From a checkpoint of a small transformer trained on Wikipedia: width 160.
MLP neurons of a small language model. Each row is named by its layer, matrix (gate and up: input weights) and neuron, and shows model dimensions 96-159. Each number is 200 + 40 x the weight over its row's rms, rounded and kept within 0 to 999. A neuron's up and down rows have the sign that makes its largest values positive.
A block is one neuron, or neurons of one layer that tend to fire together. After each block is what it responds to, as a language model described it from the Wikipedia text at the highest values.

L3.gate83,152,221,184,218,150,141,202,246,289,161,220,207,89,185,181,216,175,187,169,264,148,190,196,189,176,202,139,170,181,178,198,227,235,168,197,238,183,187,264,233,211,186,322,169,213,271,179,235,239,197,301,170,179,172,208,193,239,188,192,103,196,219,172,196
L3.up83,165,240,178,155,239,192,194,223,240,195,232,232,195,169,201,220,173,191,220,209,154,178,191,166,190,147,182,207,282,193,161,182,175,239,232,226,140,155,207,238,142,216,292,197,208,254,220,241,169,141,151,236,216,283,105,169,207,351,230,178,208,225,210,193
L3.gate222,180,280,147,171,245,216,242,189,223,134,193,159,192,194,202,226,201,151,211,193,210,208,173,183,144,168,156,298,191,231,156,225,208,243,199,288,163,224,223,216,251,180,227,206,242,238,210,206,108,168,137,237,181,166,127,194,173,310,229,204,146,244,231,251
L3.up222,217,67,114,179,247,104,172,242,246,139,224,192,195,175,244,217,168,211,170,149,201,191,197,227,240,222,213,249,207,210,146,129,163,190,200,188,204,195,183,202,253,206,241,164,120,309,167,265,238,182,191,217,134,154,235,208,219,306,200,144,159,169,217,234
L3.gate235,177,223,175,181,230,162,213,146,268,149,237,306,200,161,192,243,169,173,191,187,175,194,247,219,206,167,231,179,103,193,187,236,206,204,184,128,227,222,222,153,201,188,208,185,217,241,181,225,238,119,180,261,217,170,210,148,213,233,205,177,225,225,182,226
L3.up235,183,232,193,216,124,150,246,147,242,158,246,158,204,227,199,214,149,231,186,199,163,172,248,184,199,181,194,227,176,180,105,173,181,151,227,190,162,240,170,203,250,171,203,208,246,238,188,215,211,247,220,270,144,188,178,139,154,188,147,187,240,184,192,222
L3.gate438,217,230,267,203,171,220,191,194,242,175,233,216,143,215,201,171,196,237,203,212,206,164,287,219,273,229,232,155,200,259,179,221,266,161,222,252,191,285,178,222,211,236,195,242,204,222,186,192,236,156,288,155,145,195,176,128,133,222,155,117,217,216,142,243
L3.up438,241,198,227,192,219,243,159,160,190,172,169,261,187,240,273,232,117,207,188,187,207,218,206,194,237,167,186,247,225,172,179,121,144,77,167,174,199,260,245,147,189,218,248,155,237,256,126,255,165,212,245,179,183,221,180,230,175,171,202,118,233,224,238,287
Description: Mid-word fragments

L4.gate23,203,268,180,178,178,159,133,205,223,95,149,164,233,223,219,145,158,223,139,188,159,223,286,212,211,182,139,171,218,224,149,204,258,177,226,181,207,193,245,199,199,184,208,257,180,198,278,176,99,179,242,139,204,213,170,183,126,158,193,143,204,233,251,165
L4.up23,186,225,215,190,198,172,212,196,102,172,169,154,161,128,204,210,243,270,144,249,253,162,280,233,251,102,253,176,211,202,212,195,151,236,178,230,150,225,226,231,206,231,222,167,153,134,175,224,204,146,264,184,189,234,163,244,154,162,214,147,227,182,238,170
L4.gate33,201,133,192,197,175,187,203,220,194,189,130,229,162,191,173,218,167,180,200,126,204,187,205,206,203,273,270,177,136,253,269,183,212,268,184,182,152,181,173,174,186,191,205,213,152,193,142,124,276,232,213,142,169,235,150,278,211,215,173,168,261,210,195,257
L4.up33,126,279,219,220,188,198,214,133,224,193,212,211,257,190,249,180,266,192,237,155,242,231,242,220,183,190,137,162,184,187,210,173,247,146,157,294,218,226,142,260,196,211,264,151,243,141,170,189,173,168,173,269,219,282,202,192,146,184,188,196,196,230,202,249
L4.gate103,170,135,200,193,160,212,188,171,213,236,180,179,212,245,190,228,164,179,184,225,211,181,261,183,158,174,200,269,207,264,182,158,209,185,234,241,220,232,131,145,223,259,195,207,140,150,162,204,186,154,215,203,184,265,180,228,197,170,232,170,281,236,232,164
L4.up103,201,174,166,114,196,240,187,74,228,247,193,155,168,219,194,178,194,197,224,190,197,204,210,254,179,209,212,209,179,203,176,223,194,216,173,174,201,254,165,217,221,172,232,172,178,150,142,140,254,182,168,182,223,236,230,211,199,258,238,236,292,175,194,220
L4.gate127,158,124,213,194,215,265,209,239,203,240,256,211,215,227,181,204,158,146,251,199,184,223,222,161,123,163,165,220,144,148,230,117,263,164,209,249,170,193,150,264,196,233,124,207,210,224,245,162,143,203,126,269,142,236,215,171,251,204,197,183,216,206,190,202
L4.up127,229,159,221,149,252,202,225,201,227,220,179,236,219,154,183,183,206,142,192,248,239,256,175,201,157,228,220,218,194,260,198,192,193,239,185,124,173,186,211,225,252,169,267,167,249,120,189,212,162,180,145,150,220,165,196,152,189,186,217,281,172,191,134,107
L4.gate299,223,294,137,249,233,248,204,158,131,164,238,228,193,113,208,211,213,222,185,116,200,251,261,100,136,213,205,186,181,121,197,226,224,198,169,254,163,240,198,256,147,178,184,220,196,144,125,205,154,157,159,181,182,274,186,179,230,128,266,219,173,207,232,167
L4.up299,154,214,186,261,175,238,188,112,163,169,234,257,182,173,204,207,177,254,265,181,142,189,217,171,95,148,183,221,220,158,201,162,261,249,223,235,262,184,191,242,154,277,195,195,214,202,122,168,188,173,178,162,278,232,160,208,192,154,253,217,149,240,157,215
L4.gate357,278,164,256,235,213,217,248,198,240,174,168,208,166,59,153,168,155,165,234,303,237,194,215,189,148,229,219,208,210,202,187,217,242,168,191,199,216,227,227,203,160,178,213,138,184,198,202,120,218,163,201,207,215,253,192,148,164,244,220,190,213,223,214,256
L4.up357,253,174,154,240,178,247,189,167,277,261,178,246,183,115,196,194,244,189,212,164,271,242,207,151,197,183,227,262,252,184,179,189,221,239,222,263,153,140,168,223,154,205,150,266,206,227,190,176,187,225,121,254,191,236,198,145,189,236,193,322,216,211,235,199
L4.gate390,297,234,202,236,200,249,122,192,196,159,104,186,198,210,204,220,202,229,253,244,199,214,216,297,220,143,140,261,223,180,173,188,242,186,183,159,183,214,157,210,180,184,190,221,193,211,213,217,204,237,223,218,249,209,184,170,180,147,265,204,196,224,205,168
L4.up390,171,110,184,149,122,253,222,226,148,177,224,208,165,183,226,127,211,226,225,179,210,168,105,242,146,208,143,260,223,212,168,206,237,162,190,168,190,207,170,201,141,287,170,128,196,134,205,179,177,118,221,127,264,281,186,236,149,209,179,205,194,197,234,214
L4.gate447,164,243,199,213,259,252,197,203,156,220,181,172,162,204,252,289,158,194,218,168,154,194,284,189,178,231,181,238,118,199,245,158,250,269,176,183,143,203,195,255,263,254,210,165,216,223,232,90,217,206,168,194,212,204,152,228,208,247,140,200,221,202,202,185
L4.up447,191,176,212,223,231,197,140,140,225,242,276,119,233,256,106,136,188,172,160,232,249,172,172,174,211,204,228,183,137,220,192,222,210,180,166,202,209,207,191,193,194,211,195,280,198,121,234,270,300,194,223,220,180,245,230,172,189,197,273,197,172,135,211,219
Description: Wikipedia section-break newlines

L3.gate107,157,159,191,239,151,120,228,234,186,223,179,220,190,227,130,213,197,205,182,159,211,218,178,170,202,167,207,289,208,156,187,211,194,208,180,175,197,220,145,108,138,222,208,220,207,204,197,137,248,265,150,154,233,220,168,259,213,151,232,245,179,282,268,173
L3.up107,175,154,272,203,179,209,102,242,189,156,297,227,180,202,201,265,201,170,272,183,187,235,219,242,245,179,190,168,145,157,232,167,182,196,186,232,201,222,251,119,230,146,231,185,212,201,203,228,163,205,244,225,149,266,192,212,138,181,278,142,262,227,211,226
L3.gate272,160,260,269,258,271,191,194,185,183,162,198,168,142,173,174,227,141,140,189,208,261,160,163,162,158,167,223,167,212,288,170,232,131,219,183,196,190,214,249,223,195,157,232,208,208,173,158,231,181,172,275,207,266,145,203,175,140,155,238,279,201,271,225,233
L3.up272,184,154,216,206,215,151,200,200,162,218,218,206,188,117,171,237,146,111,161,208,197,204,212,233,194,130,184,226,305,257,164,162,145,191,203,222,189,123,236,216,163,161,248,209,279,230,145,211,204,168,217,229,203,253,242,185,212,160,269,218,235,242,233,181
L3.gate286,258,171,237,222,267,226,181,215,230,211,233,166,123,161,191,152,219,132,289,158,165,166,283,261,180,181,186,170,258,275,238,193,191,147,202,205,209,159,211,217,224,198,263,205,239,184,181,271,220,194,220,172,227,170,216,196,190,190,189,210,196,138,204,219
L3.up286,264,215,234,338,200,210,131,179,175,204,208,155,202,212,163,202,151,145,206,242,230,243,209,259,111,161,253,236,178,260,224,285,205,240,173,229,237,221,145,199,181,130,171,185,236,236,185,247,108,172,213,267,207,184,139,194,186,204,197,180,196,214,150,263
L3.gate371,248,248,148,183,254,224,203,225,202,159,172,186,182,192,209,191,170,235,204,187,163,188,161,285,187,252,191,221,200,219,281,111,206,204,263,165,210,196,206,193,274,232,230,154,240,204,195,186,152,294,194,176,263,144,213,230,231,199,273,221,193,232,199,201
L3.up371,159,227,201,253,230,216,208,191,193,204,251,247,214,278,284,180,202,174,150,178,157,290,252,208,208,186,169,196,284,237,180,219,137,176,179,160,219,227,185,177,189,266,204,205,158,162,201,162,246,204,175,233,226,223,229,241,148,216,199,227,301,153,254,234
Description: Clause-linking conjunctions

L4.gate152,174,253,172,227,201,215,166,212,169,192,141,168,221,196,208,247,209,250,195,172,145,172,151,163,219,173,249,208,196,272,201,204,191,300,183,232,139,138,240,157,150,244,201,190,233,296,136,281,215,205,202,242,181,185,278,251,224,249,167,207,146,181,183,208
L4.up152,225,281,215,230,220,188,197,213,206,215,149,288,205,222,156,271,216,163,214,176,194,186,163,227,186,208,113,224,273,261,107,184,174,233,187,235,178,231,205,211,237,165,199,234,210,191,242,147,231,157,154,218,168,151,170,179,243,163,219,173,212,117,156,147
L4.gate170,205,166,241,210,206,215,208,205,181,73,243,83,238,206,225,191,199,163,221,219,159,139,131,166,126,156,251,195,171,170,213,178,180,216,199,148,243,223,209,233,204,197,153,112,191,139,161,136,233,233,213,194,136,178,204,183,170,207,192,198,204,272,265,195
L4.up170,144,154,240,198,179,178,223,203,152,95,118,173,217,169,226,191,167,282,193,190,223,220,133,304,192,239,177,200,191,204,181,155,180,262,216,152,216,207,147,288,194,231,185,174,248,243,182,177,231,192,229,161,156,188,171,202,214,202,228,187,202,219,203,195
L4.gate176,142,199,208,139,228,220,159,97,287,138,138,163,190,211,224,197,234,177,130,190,117,139,239,191,168,213,248,160,210,196,129,197,219,197,127,119,167,193,203,230,201,237,243,216,196,301,269,226,210,247,178,166,222,189,163,211,225,259,166,130,148,199,152,184
L4.up176,173,192,142,205,181,229,161,274,203,114,120,217,174,231,225,142,137,179,201,220,154,223,226,194,220,211,166,134,209,247,159,167,184,229,113,247,189,179,195,207,191,203,248,255,219,215,197,168,155,186,199,163,165,260,201,188,276,241,178,179,92,211,217,204
L4.gate196,203,234,269,228,245,211,195,182,222,125,204,166,187,165,226,184,191,208,233,201,232,274,268,181,177,136,196,223,163,188,231,196,279,199,195,247,156,253,165,171,158,246,210,194,201,199,194,172,187,237,128,155,143,211,237,220,167,133,164,205,151,218,178,160
L4.up196,232,236,246,250,241,214,239,207,182,177,202,169,221,217,234,224,196,229,194,185,281,264,257,139,216,111,136,219,175,196,249,225,250,109,269,159,172,205,164,237,88,246,240,224,184,166,181,153,175,246,159,173,203,195,228,216,148,161,186,193,161,146,170,169
L4.gate235,197,232,233,262,220,185,266,252,189,154,240,214,152,194,204,236,265,211,226,193,204,189,154,221,170,185,197,116,201,197,153,233,236,303,207,196,205,231,181,198,251,234,189,167,230,189,105,150,230,209,253,229,170,141,188,227,213,219,175,153,235,130,211,152
L4.up235,247,222,181,213,253,192,200,195,207,176,175,117,224,188,148,138,275,159,186,232,186,185,183,220,229,196,216,194,201,221,195,191,183,196,94,226,216,245,195,235,178,145,225,274,119,157,176,194,137,186,208,221,226,227,147,161,220,233,147,246,189,154,151,209
L4.gate242,236,184,188,250,157,202,117,190,156,123,192,232,212,229,171,193,173,214,169,214,183,198,142,171,120,164,217,212,184,179,137,199,235,226,283,188,198,175,156,144,124,217,242,151,240,245,258,202,162,217,242,254,197,140,170,167,214,137,115,170,178,195,188,196
L4.up242,206,235,249,203,215,183,164,199,186,105,209,210,197,184,195,175,172,242,243,264,225,102,182,149,147,169,171,238,133,255,164,182,174,152,189,144,191,207,197,140,168,168,256,189,249,208,232,238,176,214,257,288,207,158,255,240,205,161,137,164,159,236,269,204
L4.gate289,228,139,222,261,202,165,243,207,229,216,185,219,242,219,151,151,207,186,154,143,184,135,201,239,174,219,161,207,234,240,217,162,153,111,255,217,236,188,183,242,207,144,244,130,284,177,204,269,252,139,248,233,206,267,225,216,262,243,115,153,165,166,198,232
L4.up289,147,153,188,230,204,166,146,162,249,171,79,251,220,180,175,215,170,219,192,216,202,193,136,200,126,153,141,221,147,133,261,171,256,123,241,203,209,211,198,284,195,199,243,170,163,284,164,267,213,202,176,204,130,238,167,230,237,176,153,265,182,123,196,227
L4.gate335,218,173,176,263,253,211,175,197,184,221,118,219,113,225,176,232,210,175,265,159,239,172,156,205,213,235,190,177,143,152,167,131,189,222,180,215,168,233,206,148,244,197,194,200,203,201,197,254,181,233,222,144,130,219,212,211,226,195,236,194,159,204,144,183
L4.up335,194,270,249,281,212,157,180,226,149,163,293,246,240,298,188,240,223,255,212,179,176,186,191,177,168,191,227,224,256,178,156,160,197,187,264,230,119,184,146,225,162,114,162,272,256,239,139,167,191,207,227,244,188,298,158,238,225,153,181,222,221,219,217,173
Description: Mid-word fragments

L5.gate140,189,178,124,262,251,189,160,223,218,146,168,197,261,118,172,213,148,153,229,149,205,164,188,143,177,222,164,235,151,221,145,178,275,203,234,237,289,237,220,158,193,192,236,201,243,220,180,244,240,234,127,236,149,196,217,153,149,209,197,246,184,219,195,226
L5.up140,196,132,193,222,206,283,130,172,168,174,200,237,234,156,203,271,151,219,217,216,231,197,222,242,167,231,165,240,208,237,170,232,157,126,135,169,198,200,201,190,114,223,212,179,213,175,92,173,158,205,218,151,171,186,157,244,231,188,171,224,201,157,219,230
L5.gate283,185,212,144,204,234,218,219,237,248,101,241,168,178,169,214,283,116,187,206,337,212,204,214,212,222,263,219,209,196,221,196,229,242,250,248,187,201,224,160,178,120,190,177,186,260,216,214,199,197,233,169,204,157,217,158,192,208,244,187,164,142,165,221,251
L5.up283,226,255,173,219,223,202,191,251,229,199,207,177,241,191,149,240,174,159,152,255,210,217,172,212,145,238,130,196,191,248,116,238,212,215,193,192,188,166,212,228,230,180,177,162,232,149,198,200,187,155,167,222,198,238,199,222,187,172,197,192,102,138,247,145
Description: Mid-word subword fragments

L3.gate34,250,235,295,209,167,232,265,212,121,222,146,179,233,195,279,193,242,275,180,171,199,301,193,168,178,163,162,242,204,215,214,194,257,288,203,221,202,163,202,255,142,182,194,153,196,244,156,171,280,171,137,262,216,192,227,225,249,182,200,188,211,298,247,207
L3.up34,231,205,179,230,173,187,231,181,166,234,309,183,226,211,279,153,163,194,176,179,281,211,197,126,231,214,131,292,227,187,139,210,201,288,163,127,227,203,175,235,187,210,152,198,129,283,161,131,301,178,196,253,130,199,212,255,223,236,212,178,252,205,240,251
L3.gate155,176,156,274,140,178,179,210,172,255,211,219,154,260,220,242,197,173,162,188,171,179,197,272,167,165,139,240,214,199,192,190,127,205,176,181,187,199,229,193,130,201,202,196,130,145,91,226,178,233,222,126,213,132,253,211,104,187,163,152,176,226,155,212,201
L3.up155,239,195,236,186,240,196,105,171,177,141,149,255,216,168,210,207,208,92,231,246,176,278,195,213,172,250,215,161,211,233,231,201,266,257,238,209,144,182,144,234,163,223,263,185,162,178,186,223,251,147,192,254,201,166,198,217,229,236,180,222,195,201,190,228
L3.gate208,142,126,191,160,154,169,119,150,187,176,240,160,205,206,196,212,186,225,216,200,256,187,123,174,138,266,202,145,196,203,285,201,143,205,254,192,161,271,128,163,247,214,251,167,125,191,175,140,214,230,221,182,231,247,207,113,207,172,183,213,219,220,193,230
L3.up208,228,130,169,135,225,180,134,182,144,195,162,170,247,208,142,274,181,182,99,161,120,276,107,165,223,175,217,170,229,272,154,164,168,235,218,197,221,199,215,166,254,243,162,206,175,184,152,196,207,198,210,194,230,191,203,232,189,257,253,255,289,259,252,149
L3.gate350,240,205,180,123,222,171,124,107,211,255,219,142,175,225,170,256,191,166,209,159,177,235,162,209,217,198,174,209,129,214,239,275,174,220,225,158,203,235,155,215,211,194,180,189,110,168,132,194,222,171,155,248,163,203,191,217,187,189,154,230,261,218,203,211
L3.up350,225,128,205,162,198,189,154,130,224,294,223,136,192,216,173,268,152,182,210,216,171,244,162,187,214,195,166,201,123,205,230,275,188,230,217,157,211,206,134,192,211,203,145,186,142,161,134,185,213,192,217,225,162,183,207,198,204,148,143,210,288,240,182,226
Description: Structural breaks after units

L5.gate154,224,202,233,191,230,237,189,170,124,156,220,188,178,198,258,271,181,161,195,193,213,223,182,216,164,196,215,301,129,164,221,195,183,156,146,272,261,229,200,214,148,236,243,170,209,264,192,200,180,205,266,150,138,158,186,216,180,157,224,246,195,251,267,210
L5.up154,157,213,219,161,182,177,132,154,205,236,257,197,126,238,187,121,239,154,160,243,249,214,237,234,217,177,217,185,187,224,241,235,170,184,208,218,207,151,146,277,126,171,264,195,206,186,260,209,209,245,253,194,163,120,201,196,196,203,198,193,99,212,214,167
L5.gate220,172,207,105,207,177,194,198,209,208,229,196,226,103,217,162,206,192,169,209,233,179,162,150,118,274,193,253,208,168,151,226,152,125,141,213,221,169,245,206,173,228,246,172,289,164,251,198,194,227,190,228,245,118,173,163,248,199,161,222,243,147,214,253,226
L5.up220,193,217,193,282,250,196,135,180,244,205,222,168,243,240,205,194,209,266,189,217,185,202,159,224,140,225,197,250,157,169,225,176,191,168,196,237,172,236,131,113,259,210,196,251,159,214,196,243,218,167,197,111,198,241,215,251,234,152,219,169,173,263,265,173
Description: Clause-joining conjunctions

L4.gate98,231,272,177,207,344,272,139,167,239,217,206,221,182,205,235,193,175,199,179,221,215,161,191,159,239,204,176,253,147,238,223,238,200,222,172,165,217,182,245,175,201,122,226,225,248,226,183,174,252,179,172,211,175,243,166,138,196,208,229,223,228,188,201,168
L4.up98,174,233,152,241,211,256,175,194,218,134,224,222,209,242,227,159,198,170,246,257,233,185,179,165,147,227,213,210,203,269,204,204,195,250,123,213,106,187,259,193,237,221,106,162,205,235,223,173,228,155,238,231,176,225,211,119,188,251,275,201,172,228,198,230
L4.gate109,233,236,226,170,236,208,157,201,227,172,159,198,207,115,187,169,177,181,231,212,195,175,140,295,156,197,211,249,181,210,171,170,188,177,230,325,215,215,199,266,142,215,160,231,205,224,185,250,193,252,166,197,257,216,199,158,232,184,269,242,192,263,218,202
L4.up109,225,194,173,160,196,217,153,157,206,139,156,192,205,216,271,133,255,188,191,199,217,234,202,218,207,167,233,207,224,226,215,207,144,147,232,228,218,228,297,159,146,83,194,219,271,179,196,235,223,209,274,276,244,162,181,176,120,158,273,206,289,204,139,234
L4.gate117,186,250,142,178,230,224,252,197,289,127,205,253,158,232,181,239,91,219,162,180,210,238,229,186,201,263,225,187,187,168,157,193,133,167,209,175,265,175,204,183,146,233,261,170,163,162,290,169,217,187,196,219,197,151,236,249,216,234,169,187,202,163,296,195
L4.up117,165,192,175,222,230,167,209,200,205,221,171,253,211,173,186,208,196,221,155,258,231,264,175,221,165,272,156,161,221,202,222,253,156,118,204,185,195,171,209,202,225,189,192,216,196,245,257,158,244,183,191,192,226,191,249,153,277,214,220,89,157,227,303,212
L4.gate125,207,276,242,221,276,173,218,200,215,229,189,219,170,190,189,197,168,169,137,210,204,331,235,205,195,168,149,257,219,260,276,163,177,179,202,180,158,242,190,166,150,262,130,223,227,212,145,249,208,190,239,215,197,236,172,192,173,168,199,166,187,192,245,214
L4.up125,241,257,182,223,214,254,196,197,207,201,262,222,160,173,205,133,237,210,287,192,156,254,191,152,193,160,189,187,211,141,186,272,160,222,137,146,254,133,196,216,258,260,207,186,204,222,185,223,197,142,144,201,212,208,231,187,205,185,180,253,168,268,250,220
L4.gate193,155,278,174,264,252,225,183,208,239,213,114,213,191,181,167,230,176,241,162,243,234,308,228,252,227,229,213,196,226,253,154,221,209,152,207,277,177,181,218,259,176,155,210,244,240,185,205,213,198,268,161,154,239,232,142,181,192,154,283,187,255,209,187,176
L4.up193,218,209,140,290,130,204,158,205,196,175,163,253,172,246,196,119,206,292,201,210,182,199,236,196,224,255,195,254,175,218,199,217,256,176,229,205,160,183,239,302,115,235,199,242,255,247,108,179,210,211,209,212,181,256,182,128,158,192,249,130,157,184,208,120
L4.gate283,204,244,186,279,229,191,171,102,186,147,135,159,198,144,212,162,173,259,212,194,219,147,181,99,175,202,197,217,265,197,192,152,186,172,254,146,208,194,155,262,207,203,177,161,185,232,180,175,190,149,186,229,210,243,226,168,224,173,178,204,241,220,288,175
L4.up283,233,164,250,207,162,186,187,245,210,183,212,181,222,198,137,228,208,166,212,174,224,169,216,190,170,186,170,214,205,207,160,242,271,208,257,215,165,184,188,182,189,151,253,275,290,259,195,71,219,163,162,156,273,260,243,244,174,233,211,188,202,271,278,219
L4.gate318,132,262,207,233,237,200,215,179,140,240,161,182,170,195,155,188,244,178,205,177,219,181,181,242,161,162,192,239,231,270,222,222,189,226,272,162,203,230,215,183,244,126,271,254,218,192,239,247,254,269,166,225,224,212,165,207,163,132,222,176,197,228,176,279
L4.up318,192,110,317,242,154,191,190,208,212,214,235,221,242,219,201,136,132,138,161,143,167,202,171,305,227,145,179,228,226,158,221,173,213,88,148,150,263,175,224,174,82,214,230,200,141,250,141,227,220,147,198,260,177,177,165,173,235,212,208,282,187,250,183,184
L4.gate344,229,195,228,202,185,182,189,238,165,162,207,282,131,185,182,211,153,201,191,190,226,158,233,172,199,285,238,250,181,203,220,217,160,107,179,244,106,224,145,223,228,204,229,213,185,210,153,200,191,183,189,133,169,193,200,138,150,257,224,173,192,182,176,217
L4.up344,158,85,208,203,173,201,221,237,213,252,237,220,208,174,209,165,181,169,211,249,181,240,174,224,268,271,231,154,210,249,204,251,214,273,166,224,191,157,145,272,132,214,144,152,216,152,209,163,208,171,218,205,170,164,274,202,169,146,226,176,171,159,246,259
Description: Mid-sequence separators and continuations